Weights of a small GPT-style language model, trained from scratch on English Wikipedia: rotary positions, a variant of Adam for these matrices.
MLP neurons of a small language model. Each row is named by its layer, matrix (gate and up: input weights) and neuron, and shows model dimensions 64-159. Each number is 500 + 40 x the weight over its row's rms, rounded and kept within 0 to 999. Numbers have three digits each. A neuron's up and down rows have the sign that makes its largest values positive.
A block is one neuron, or neurons of one layer that tend to fire together. Before each block is what it responds to, as a language model described it from the Wikipedia text at the highest values.

Sentence-subject pronouns. Pronouns he, she, it, this starting a new sentence or clause, like It was, He made; also he/she word-pieces (held, heated) and score digits.
L2.gate415:526541458521583523501471488545481496436544429497441487491476561462427512539504523525488471498466449549489519541458508515454514506543497501482523534543493423469530558522508522570506540504454554503588480449561482573472490500512553507515501426503510486520471531453517482551425516468474513546
L2.up415:546495460544543507493574481558556518473454447536481561551485458472466485469506486492443518517441495496518532512501421513494439503484473504517514442535585449481472464559460476543460455449442502455421489502519504483513530554563447531438482500495498499514535482437486510514518445484471500467

Table cell separators. Pipe and semicolon delimiters between cells in flattened Wikipedia tables and stat lists, mostly after a number, as in 7–15 |, 2–0 ;, 1462 |.
L8.gate59:496504544481472494458460548492527479492460467519520525377520532442493460530569421490474497581525507371525555515486495465532440520454558496510512509521470485489552457507505473544513492517477457442486485550430521525468498510624463509517431366454535464517545526414476515495555516431457553425
L8.up59:528474541473506494503439511521511426587501524427494553490501502426556493493570476441515496521521476496474497472559493432494525546471523507525565521492469519461583516489487461507503525508488538503523494552459513521424472495475490505421530460505515609522480470510467529519479522472436509498
L8.gate77:436493514514472520525526578522523477477487474563497542492531534520545468538507443441469446484495532468451502511437471488501491557574534466551547462521433503554465513443494515518435533587521463417562524480495492481489463546489464560474519510530575466502543518492467552481507464481417474471
L8.up77:510545516593517477560534518504470523491559498517497440505551459459508455562578487583458500503510533467524505487512475453491468480525502510466516495452491586493483462455540514521467526577466495509420482498523491487513499522502502542536572482506447629530479482469542468517514507536449487484
L8.gate128:529445554561563443436509495488480514580489436445555464443532532482463424533571497501506516546572444527574496572492483475494474495469518536560517501475442472466463469491521540487539544502476466535459486481507488529526492472511475543441539455434470547548565418447504576477540528448498543504
L8.up128:554472498511493506501448477472461495477483402523532535517503484454525525462524508579496494504521434538510465517472579474457477534541499457463513493523441536441491518502460536575428546466503513442529479476530570501502482632510522460518542477477451481519539445453545507612520501500447502479
L8.gate151:548510546574522505435488399513552547440532541511485530585602474527556458508616517463554520449521473481508460503431551444539603516530550502471501504524481526523427466523520492509513500504448507511520592510465486553472472530510414499502477395445536547494530470553514480472460483579466501479
L8.up151:518556491518480473536481551513495485571480557559495534507548475494472428565525395506513445496534575492567575548516568454459449504487475526410463490571486485571522442483471466569526476536457505483518498530553468550462501422517474526512482524469553464549589478550562475488585553562446545454
L8.gate186:476503551539541479457457553520503442514521568472557484450507570503542507526561508465481480485457548545494439519474483525464461518473582520463489470499424572512567464447506467538494474502504551489499558510514411538490571536516487616452506494484561530560498494502511542551453526574440546487
L8.up186:513463474442463480533480465521448467491513464529442565480531535457608470591531493489498491410521575498485508541515489430490509502532492498456482446472454509461469483490471524510488526530445427462465437483468507468526474622535458549506535388561504527437488522476472511512492507519431560448
L8.gate423:544427527536586505509499541506503522567488480480504440492491534460528520521554464487495456436484443466463425454460526541500463585532501488416501498490418460545514478507444534556507527499488564438514472458522500486495446520532530598508515466484495564569572522539469439583488555449379553499
L8.up423:506555442506550441420526548452454547514496505521505588448498505496511536554537421521396517540549501553482495422504574450476548504504585498440558528519478510559522467451556488467458477522506533527524577521394472485488427490587441486576524470551470557478435471473477526480531496452506582434
L8.gate463:522539465512500441530483497452449503485509490488475470453568508515532436511563515413494516510469490472505463534463539506608365449550564485447519540508480483517464533540452520535461487479503522439470528455481575508505439574529442479508586493495595495466483476475450456463454569465482443549
L8.up463:574457505504468545474513559490508476414440460508516516477519468448488504484548391523447466482440511450460527456534543470527442495587414482489471513466441453522497475465531537490564491498495560431458490494458541479454434483530484473487549372480495486504519512493494481441500469568432427521
L8.gate466:491496499499524472447468564523519458578410512548483523499531530473514528544526493478547496528550474507491553513465511465573471609464443422483478508505463529530540519445513526556528537520411510542497537470437460502501466515525428560478510486444571470479564501449571507475523566463416535532
L8.up466:505478561561564457462505510548442566549457532504421447518542463495529495483514464496471540435482513499461561489493573419478548536530474519464512502524478532558518437430540449513489512538480439497422496493503487526499500454513515507491395472451492513577486455511432453410502495615477502566

Table cell separators. Pipe characters between cells inside markdown-style tables, such as sports stats, election results and award lists, coming after numbers, names or headers.
L2.gate428:536523576529506521488450508499488478475537558498413441501538520478556499538502532439474504463576500492518467545462542471399528571580553511494491534499414460540463481439484509473479540552470461492487487504531472563461449496528506527570519409523505494499514485478515530533514476516509536510
L2.up428:534585561523454554488511506491473511453458512532491500469533498520542446515591531508529495495515499546580557546479540509457468483502501437523517498444452456546482515443489498521515540573506462460476526452513488544523461522462533615532557483546476544502487480491520483554566457511499487517

Early fragments of split words. Short consonant-initial pieces at or near the start of a word that the tokenizer has broken up, such as Pl in Platforms or Places, c after S in Scientific, ent in re-entry or ventral.
L4.gate188:461548486532471562564426473492518479559509501429508493479550475562513533543430516427385478554504490498473482489491443515500536486526487533490480457455444398598450514518499508510509593452552495449421483521578564503495521488504484525510468529495488467499500490586499499473582540458501547515
L4.up188:525510560543462503568543550480467426468484429518523508473508473520461517477510571471543562485484519511530483473462527468506427526535568508442496513491495451596483466545482577506518500509504527496579551446544568523476538479535532474484462489485516489546535455484491514540525446468547402579
L4.gate300:546426531486424519457558441522461525471473517475548514571509491502450503434490509493461474456571495535486393524561487463481497483560497485500470519477451500446477580458519442535526561468555500568523498459478561420448553567507525490516510425555508517452481520434478435492465509494544526415
L4.up300:517456507510475566474544465477534465494502530522499479498451530477460472520588505545493517533512546526522449499480452497520531522498525446473547537454399457510497450532515495551516568497490570438443381572492489566468408497471487523473580468512478501564455511431487467581494491478436530513
L4.gate357:506491481575476456587468567518475469461533499568526530516508493508456441543504423533528490526536529538492552537433556479440471439547494495495538490517471562482433546448526483460490455529576594501478479485433436514506533500516576529427461466521535411582516549484471502504431488460450551502
L4.up357:481478443572537584574522442559491528452458512469538534531530476548554549502428450465530495551498558496428584502500486506499570476473463444442501448537545453496550449565507500529499439500520530510504474476540528447574511488446514530492492492466483565643528559474494465580538438581526422432
L4.gate361:472483487533508546541487597497561485564527558539462488434509556537518442502501471491503493493524493470481583549469461484565537458533516555497535557470513467451495496507555526460479488523531483566527513440515576462566493583466533495438527527488528539567505509475528484525520559474465528553
L4.up361:444537538514491507466484553546537463611510470575477527423466515515521491438542501505487555434444457493486462580469538515423492450541505486488496496508458537482544502498475502534473534454479441576531498501495522440532454551491492481524513443503514543494511476547509528454455467465455506598
L4.gate379:547491509461493508517451491554544532439524518535510482481532445508510412568569511413464490456635498468457474487467527440479532538530459484473461511512465462524476506504542521545596530554506577511553506481493519457606434505496484482385560475567500485464542526497434571497491514464507591469
L4.up379:519449428456468562499491482481462391486511480466544474510545493521535475529436446454475540506481464423561415481492449451523505533476507475455499559517502546552474505538519523510494489528545566523471520509512528495523499516497491428473589473468513508524553403489567550449504528480527547437
L4.gate383:485453455473503454515441521443544455514519505508506509446430446433601572542452492488510480505516471475482530511471438497532565412511517513563494487524549567538433450558545471420530436599497441556486489490502527476542557528529522461472578484501480503479493573534532558517516508449497510494
L4.up383:538470526394482425560515573572475490475461505523494452508502472493450539410485486571518542467568540528542496491439469417453466576481420462555509469523504490454518486512529475543508402531496489490537514474475527547536466510527450429491454471550533528431509524554492510451534483454403611534
L4.gate470:537494512477526405457484457503516554508557532554503519504474503490466516458501492479398503526577490543436506490450531540539442474563503478524458552492460496488463444501523426516522534492559593464544446487473559517500397501520441570494519489497505404442489451534503550523529525557507484519
L4.up470:485539528462467569451466525494470470471461489508510508520488529603475422530491497433436469498503534419407507466463494479458468472497478538468499483484460498559509503507558525466525563485583493542526466514571537456438515545536573466560486465462504492488504485530448505525504514462491528577
L4.gate480:552563500442487461547430480475511485559500480527451495541495530482490474553479414511564482504512505529444524465472510554516538480509463497511473509494541425468477507464474489480462468481489568528488461545406513465499501547510454442494492553542501579504515562491475518404439432419506492482
L4.up480:475503443541499437484471501452454472456514555506488523540518485475448561471515525512560581478457526493460442527460457474460556435516551494550482460466554515544442536472516520481517489510486513470539441481507463490511514461537488512486510485512501498446494510459431578438447466527522497522

Clause subject before verb. Subject pronouns and auxiliaries that open a clause, right before the main verb, in biographies: In 1943, she; He was; modifications have.
L8.gate73:453535521431496544528488579498514441519502500526463459474460450442506501506464527440514510482476556471489444446487547492514470539521494477495479554471589511507455585504502530487543456509528532499517501477559526503469411517471458466479579528538440498549524512495488507470501515562550487500
L8.up73:478569515490483486511461478516548474481513500538463412514533545537551591520451517472508524557478533546440516505468486516542534512457559511457565523565502443505533507603531529467472476537549567510582525504530589459555513519489544513500530562501481406482522501523460493486526515503534509461
L8.gate145:524493534487554511473511546470504446540549424490458437466446469540486480565465553492465461495503421548465531461547463494503512508515571485560505551528514566450519513547489558507493478501556483473417480480444530498505471546490558509500480580483526517505535558455448545501534487463537487466
L8.up145:534521452484493556479474577488484481403504539540523459481498547448514495548544474508544459504448476576524477438484487433522575490425535505568509473505473523469543580567499535528494459543496469518553464492574496566442458517425482504532461495489425511488528466511514533608468572463511423472
L8.gate246:429410565487569553531470539508534512498522436453479521479540411512519466533475581452466557580552523462471556515498520505517492486474530466527444565509546496513456503462548500484459511475527496514462603472534511413553480553467519498516560520480510495501519537478505470536483472438517565455
L8.up246:479480568519468518478540495476521546474554490486497462464514474516459449545566564509495542557538485491507490443468407520538485457442555398456516496435490569410482562475511556521508483474496523501505503555407463489486522482524556500475471502541496483420524472561495436535548495441526550436
L8.gate256:528467552498510495435428570535484503493471470463489524439478479463506526508483544496495496562507548513454527540467502496499505483505529512479481496542466493517500507456427514483493508464584568578546466488503495581519483495482458567516558493548493530475560548541523584519531534524505517518
L8.up256:521456476413522554553519519461517482472564469490453483498482448496452468487471530487430583428477547600519493446470563518482469534503508478455507509506460571547479478423548530476451485488538509529529507448663456466530420516493491516551525453476440474518558488453488399495508420492464530548
L8.gate276:484504447532506559549514518506457493589530535559511495561520490535558502527470534558485522552500534531425551486440478488560429498508521474473545477537468471504503512466545466488489557483587448479532557463479459505589430471518443526488466546608573461537523537526484521512491566430457544459
L8.up276:572557517498495513505584481486481523537491490485482504458466439451535489452444429459555464510509522508473520514538451510509458472501510530544479485479524505446473474492434467476511519392473518470556493478471417512467512470467435448490479502511463574571507444466566448465495517569498506498
L8.gate344:483508507530546444493484488568470507542481465441398548430565493444446489565484589549514488485503593494424399514538548459579517470552476503460481525504506513480515506462535482439491480427533476547462454465523526494524484588529509526479588490513472546473540556485487469458491564483504529506
L8.up344:499479413440496489452483558562439444472517498509458435542460521526507513506526535550419501570437509570534499489447503542428511534514486487494514484505482477458516486465472576482461507492504460595534476468463524503533439492487455514517499514486534501485483493567471559515443437552499576569
L8.gate424:500493604530514577543496553489470575480488421477481551442505424469525508511520527516496479488559479448488467422418521484471575484502539514491405526522536497467481455468518545477540502523567471571508494456465545491501531519482477523511593430514455446510497540491500461479496489514446543507
L8.up424:491504487457558530542559519440530544480504436421524466480535482472542485588460547532521474415541509555520546522539492495492498455482508486456437531483560541501478549469526478537567558461527467486494483489568494473469397502467494545506593512549442546466477408533530507510518569414547436481
L8.gate493:499449509531511492458484549538475549524499427442527574471476470463446432527451481537511543459496505493523501437509475465520469456505462530489460505413522577454494514442476527516550474454491482550443437460530503437478415529522460549546531484517531480519452570451479497421502472528517520507
L8.up493:470529497449565495465534528574560467450445505553509469516498558526592484470451487491504492466497551506577520448475485409444525496483409476516547492568460466516483527538593514469532545491515530504564589418534510470568534484415495478480553566473476518464526444514532480506523524509529482473

Sentence-initial subject pronouns. Subject pronouns he, she, it starting a clause after a date or adverbial in biographies, e.g. "In 1801, he married"; also fires on word-starts like he-(ad, ated), con-, K-.
L4.gate68:504509491481546530580515462511443538540533506575520432470525559504477445578475496487608494464483538488527533515485491459544544575472490467497508451459493449509469555486590500509452496499543490495566528505513515506501464555518539560460521490455551548549521518485502424485450549487539544549
L4.up68:547478457487534535445483523502496540542524514535447417517494542554522532396537462540485540472495558529512567461571483507509464474514493546554475451456514503510534431481506556500535446400460458467560485461462547415514457579509490456393464531456483475507502588455496498420523546457465482518
L4.gate72:499491415498522538578491494543554509557552500531521509520558486460556532554474505492550549469489494512472502418473508476541449473505440562546503545479459527472480508496565504510536479524479457460534550443544499531510576488532493530545582497565565522463582518456453524472480508469510518431
L4.up72:490498485384495549404414491465518551522559431528554449464491499531480474500518551431516485611431530508449527476501463525533503500488453515517460544467431438513470473505476542496501501467541491531617466512543535457474540471574508485613486499480561457516482482530545504430515510487486546501
L4.gate118:505556500496594512441493529525474486521588536472586444513461519506579535551445510471446559561510561516458466485478487430403515498500530500454468519492422493496474593514604426449474514500600531537557479493462481427571413559513498491455492504559512501547498504573487540523585495487443502518
L4.up118:495434504534541505485468481516534482505471499413504482555503524509458519568459549514550509477497488411467519453533484499489538536483502558462479561493499506449542496477518492475515461433486510464450466447477518515495485521478516514442558443558535493462529486466596522569448527465495473440
L4.gate119:482569488491480575434507490473510475554561494459472453453533510482518518540478441497544503548601530477461573446441503452502491465465456506492484509494508522555497539470571515426457466551545553514523530521475421450529475484535557490452532525501546479540514622473536519474487542458435542424
L4.up119:564381524491510536521418480486476490485508484477527463484533476481528489457537489519497542554539500494514568437539506525421546526529468551513495437447523539492485500493506520488506506444520580478504510554494530523457516534497484469475548549527459516448513451466469512492507449496424494505
L4.gate164:521455455558527466532448538508474496451567519541558515520435569534455479424507511467512483508440516485449436539500407486494444463476488423475532523491523491539486505430508531514483477494519542451460456533513546481526540557537443513517514477594544499448532503557520417527581503443529502475
L4.up164:477459459537542525505462444439484460450525508563491471430532531526455523520487541500563457528467462492481497506501428500529483432425554506470478493441475524534531512470482530481483475488565479495507471458472512482555464565599536488520456501471545531472537508459515478453545487501565510527
L4.gate282:509502438507532501512473462470495483437511499492450546555487444527521528570536489467568503556535448463489509463494562424534542579511511487444481541535479480430545529547539504490457490579490539556460478419501516465545509513504535433503490460505466546543517485507441533488544487505550512610
L4.up282:529468486435560472504427573480611513423444493434493498512509543477446472551485500468488475542538481443492465567468497409557486426504435541461524574514456513475540480476520481541508494486513496478498489489507538474486463462510502483554560518474489546450485540420503517443589585515475547494
L4.gate286:428579519497594538453486526519542499469535516531413517476591471456487460492445597472425484502474538527500512526473464511555454396554498502469444502520495471503520482564478490506519583520529428530507497481542485588438462450509456495535501455469435450475505508466502540496435581474505551518
L4.up286:534436489537567539464502541543515527471516480486454482497536452523393512408496548543498566559505469554547530434567480524511449528459496545468511481502525490579530498413485595482475507480507530544468501532465479525511466489536453546526521478522607474532441481493521392480403486501473538499
L4.gate425:441490464535505439503486522515578491491531497506519473486512512521543524521454485529476458550501512563407522471519435521512442458438509438526478462530510475512505544513554433454559487588489532517500515467485549527516566443516510523531501488592538473514494582532479528435483469420449466449
L4.up425:507544466566522478420534568477463564459565505508539464440445425509486480478522592489501511522497463512540567504442456501430568486428479501434523480540518515503483540529466446519500491527470529542511468544528484513486509560477561458513551496510425525467480445464548580519493599461516553530

Table cell separators. Pipe characters ending a cell in wiki tables, mostly after numbers, scores or times in sports and stats rows, e.g. 573 |, 2:10 |, and semicolons between score lists.
L4.gate168:497505530491507529440510512475585530464453455507495466517515498490537507442486572474451582514586452475446524477507416493483457534562514590532419550574463456547554455459519500500545535514495533491522467476583543530447512559476522478530433498445527419451579520522515545553491447439461493477
L4.up168:584482500462488537450510577547592462439485497524495477474465469478405478466520563486500490461524489522494459480555522543498458422523493524514405555444396461537512491479476491507560534471488541489570519504463482450457406578470496525433523459473477513499482520521526492469531462512482576478
L4.gate204:494498474537572474515523511531482490480506521432419450528523497487482496504506513447514499536492415581465492504492529544517438456551447526543467479461461540537508501497491526526516590477492514498469468530530438475438396505456486547538569425532468430491541518475476508562524463538506579458
L4.up204:512555512521587547484468522463517496509454518474469512433494511471500502468540481378461524428581554500560541472507537567405507472553525579463563414485535467545512451459499542492526478471506478518486512501457549505528535519461567462575454512502511484525578542423497499426577532483489491536
L4.gate212:526514533521454479533439463525493431467489539521526446472507489529494497618446561431544524501507555486507551499403537472515467564495506517474488456520481475488501517442422471526488545465493534533490490451480451563442433547503535524492542467552559513507552506542416487512464474567491503569
L4.up212:536508519490487540461590567487458571517546459491506507493475507510492488481503487581518476492494482486494476566519545421470505500499504473522483556478440551522493476522538509483468488559534419496491481545517507508562521381471464520485506524431410455501493450468514468524478470491461540500
L4.gate223:469505506543532565489517501444485517474556500505487492480529522526532455503528584504378502425579509513498509590463530477440485523491545507484534532529489517561535547480529466476532468510544497516445501431582515511568443523478520514531506479552514440500612564476421561518563502565554490493
L4.up223:474491546539500529497499539431510521515521556477503431550487539471478488556529473555481523490544523523563580502465486459443523534555535506550529462490499409629528502512513536498443500483529420528467574518465467511488521526549542455431524507455543478586474510466505419503449516521518508574
L4.gate325:568557433514501484463519559471488524473476535450492459457584540468461479521508511506468535473482449510487462546481472475566445473508518554478529520522480517531546507492594669488539411535492556528453487510512477524584407571524504570515535507494480450497520433460516502466519451521521552512
L4.up325:485496539526469491488516517476433460520507534429488447473488569516551493462438519470452479490509489523513544534572502448495528465561517542523521499451467549414490477451540555543529570491450553457478521548541491455446494547514496550509437403439507457533448535451509453546519512475450479542
L4.gate351:514550532547462504548483583544463461542477508537474467435503601521499524616540530456480536566458488521530493483427495487559470507527490512507458475526442486581466504480488482512462555515457466475554537443447538451493461485513482589454574451400542551498490477488484510510488466503411570489
L4.up351:480529533497495496428485513493426523444535521398438493459560467498509503510489476530504520445559475480512558581464428495466442493607478445490524423463452461535483484420439548527575532565575566504428501448489451524533459474559562555596474504535481504473527538509458536557539467463422523461
L4.gate382:519448547495531495450489499495488483526495452475432505516511467460462540533493579485509567476541433512502500480423517435462450503488506499492441492483493542581541506478505505498563432495526513535482422455499461485556521483551550509556554452515616519517568537524558567530480448463520640493
L4.up382:561502508499443548517590486500559487578494464461435457468472441460534472537503495563527489484478487519477520541444438469516517460535532566485436410505434485508453490481481546525521539549498469450473439463529466460495391510482470514458584524406485539505488480461451525538523511525507469475
L4.gate385:508590538530547517542523519481457561463560487511493401497529538526441451615506480462462482500522536489522571527398566439457483482473502413463509470534451491532465512431503523550473463560593483571487475461501536483547525472503494529516498469513511482505560515545553487538516503514483563508
L4.up385:540474546464519544536483465496472472494529505508475502447479523432500457490579540530498452513478478530522563507497550504461514485494518517555454546470473537466458486468478529508459554477484533503540510539515499513474517557535481587522468438486474558458458503554496517588532426566456494513